config.yaml
n_layer: 13
n_head: 8
d_mlp: 960
vocab_size: 8192
activation: "swiglu"
norm: "rmsnorm"
positions: "rope"
qk_norm: false
init_std_o: 0.0
lr: 0.0107
lr_head: 0.0226
decay_fraction: 1.0
batch_tokens: 131072
dataset: "wikipedia_en"
MLP neurons of a small language model. Each row is named by its layer, matrix (down: output weights) and neuron, and shows model dimensions 48-175. Each number is 128 + 32 x the weight over its row's rms, rounded and kept within 0 to 255. Numbers have three digits each. A neuron's up and down rows have the sign that makes its largest values positive.
After each neuron's rows, "raises" lists the tokens whose logits its output raises most directly, leaving later layers aside.

L9.down535:160154150086129101127127180146161099183152207121092130086135080170108121129144145088191119203159071102143088086203139139118116125045139133160117068123118083095096133122088086165143113145133145134113209144105103173152128166113161065097172100104163163080168112027155112133143146105129122101100137099142101079177134126125134113171130121119139133173124122142105127102137150123148133136122
raises: "ional", "old", "aged", "nu", "ure"

L6.down565:170149131158082082145115119137100114193167098142102146084160155160112076091187120125171125132159128158156159099058087156156147164139151093137190089125147101138127115091138135119092136158148064119065147197123124106112082160135073115146132103108100186080115129149146147145123199134164145099082116159078071117124122156136155109144104119145139107133147118144170157186149132082125155105105
raises: "ment", "ments", "ing", "land", "anger"

L9.down697:173124091116116154144155073126152130160086171154115145120115111094100149120157122151149114137108138133117163101117150116152174166164162130057125188070146105177145181115165136089143127104123150147137117129079134142148172188143095142108204112152143098091132092165111139131090159157105139127085136095110131146109109151048135057147101186089103187074146042079135143114157186110132129146096
raises: "ment", "ments", "ous", "is", "ity"

L4.down150:163133125145155144100170144155128086083171203139098112116178124168166145160114121079162106134132124113144239114123094117206147120111118111144144084161149093117174118142188113074145173127116133116155087093134125102127086154112136179118103085190124151157077192121208121123136115099105149101195127162128147106106147124127087094095166154094062097179141165129094097050098112150086140118123
raises: "att", "ty", "ter", "ping", "th"

L8.down812:180130066118090163144101102135182159117163154116077138124101105133137150145162138115119140155154127194181125103095103163152124136136145127000247141125148103120086111095196157164131144129124131095206152135114142160135136154110054081117176000134123172071112120085137144104116103134167115172138144137148132154123132119110129097112065182142077164145168120190054172117109122101108184189129
raises: " However", " After", " While", " Although", " According"

L4.down900:173111123103084134178193096166158156080137136111166115130130116065136137162166079137119136138156116108055125114205081085141152137173146063110186089094153178109150132122081133159137139115116089122130115118077180102170101096111116099035133141085100158125120131166148101100087161040162160169170087148089155116065102089172143078132115131125070148128121133126118146164127114155123100156153
raises: "ment", "ted", "ments", "ting", "rough"

L9.down148:091098142113078092165121123145098080186128132146150133143130096077117176134133154058175130140097182156093138096166105137116130145173136133094102137097101168119141184112128065127106132207114139144145129102107112144134151087098135174143096239092101107106180125199111169141123096104185188157112131120099077136081199117099126104124072149147117108137163147106121127167152183118145147158227
raises: " themselves", " respectively", "play", " include", " vary"

L9.down419:153097185129172154150093094129131107098122195140208087141093126164073145173072141100132053099144210134186122082084116140099119151134117158082086142121112088110123090136130143119106085118127143119071092063139169105107115094120140151119091115101140113161145127187150132134207084098123104113073135114130131152120137130154134108120147206114176116131163136128171139115119118093156100071086
raises: "dom", "land", "ts", "te", "die"

L8.down492:102137113102141140168169125139131167184125104135156085092119083149157162131111115103117115086155114177109159116142135064081139129109125143055138091155158091044075157107155122081161109147152156071084113167116104130166131087160102115111107143141056130111158078100096165062160183165141099127121116120111142142091160109157116077069123152158125188104021112165051167140088132116105133147107
raises: " etc", " and", " but", "list", " including"

L6.down439:055107132199133138132138164131062087135156135129149146112106097136126125084171105136135133081089112118094166159106099128098078204072103144119155066124127131157125118089111161102089208135112090143175135087089122107166099112127117147104158181097084110147089129156164154135106138135089100168127119113159144200122067135088110135121086096136160122185161122134165135136078129112093118135149
raises: "iz", "izing", "ize", "ise", "ich"

L7.down153:156153071103153138145132098095119141139124143173119128141106125125146136116165142129085119101152118128157153077137090167157114181131109147000191117144143110178101128167138125193111098185101131088201142164133117159151126121104069073130162000147163141129096182074090145140139147147149114196091145160132112118102090138165122168097071147129106154130179138191068207110171144112156130174136
raises: " They", " Event", " It", " However", " After"

L9.down156:094096081152175179169073118119125104115142078129171135181092109109129099043145081202121124110138150145112082145094099163079185186173099085035126095125111107056101185108161094153124110112154137175128099176127130142163114150118212155102174154135136121154116178075123162154178100124090137082112109150137089156153161133136121097122092151113176164136114071142138191124174141130079100132112
raises: "ous", "istic", "ical", "ic", "ological"

L7.down380:148130110135129156173142130069122082134111141142143126113130095137154160090173138139160154169128152159112151105191108125084136139121132151055129187070176101079154118066111089107107132131156132135095105086119126088189166209156120161068151162105105140180107158185123128132137148082166129087180092077106146141113129124066059202137115100172103160104130129105109122195125068108102125105162
raises: "ization", "izing", "ize", "ates", "ized"

L7.down180:127180097117119109107108120123098091111147084114110123143068136129093150109109128102088139123165174122115172113079164173124155167120173128036123115175076156132141113168175095134173132168169119104071165224194110182107101101147085139074141116157154098124119155127096139103158177112116170154110141073108111097128137100173134127146099072139124166104137110167098128106164130112132116133128
raises: "late", " its", " his", " their", " the"

L9.down119:065157152078100052066127181097133061136152101160110116134104187124144143119187154130133137138103112115161129145159181179153073132150141100046168113114134165115128142091091154189176166151072148135123128164106123110120159123081178106112067162162129108085091089133131150091161154075186096165166115093128125121100160092173128094131138123148123155142140097109106133170094095154109169137100
raises: "ting", "ted", "las", "pa", "ts"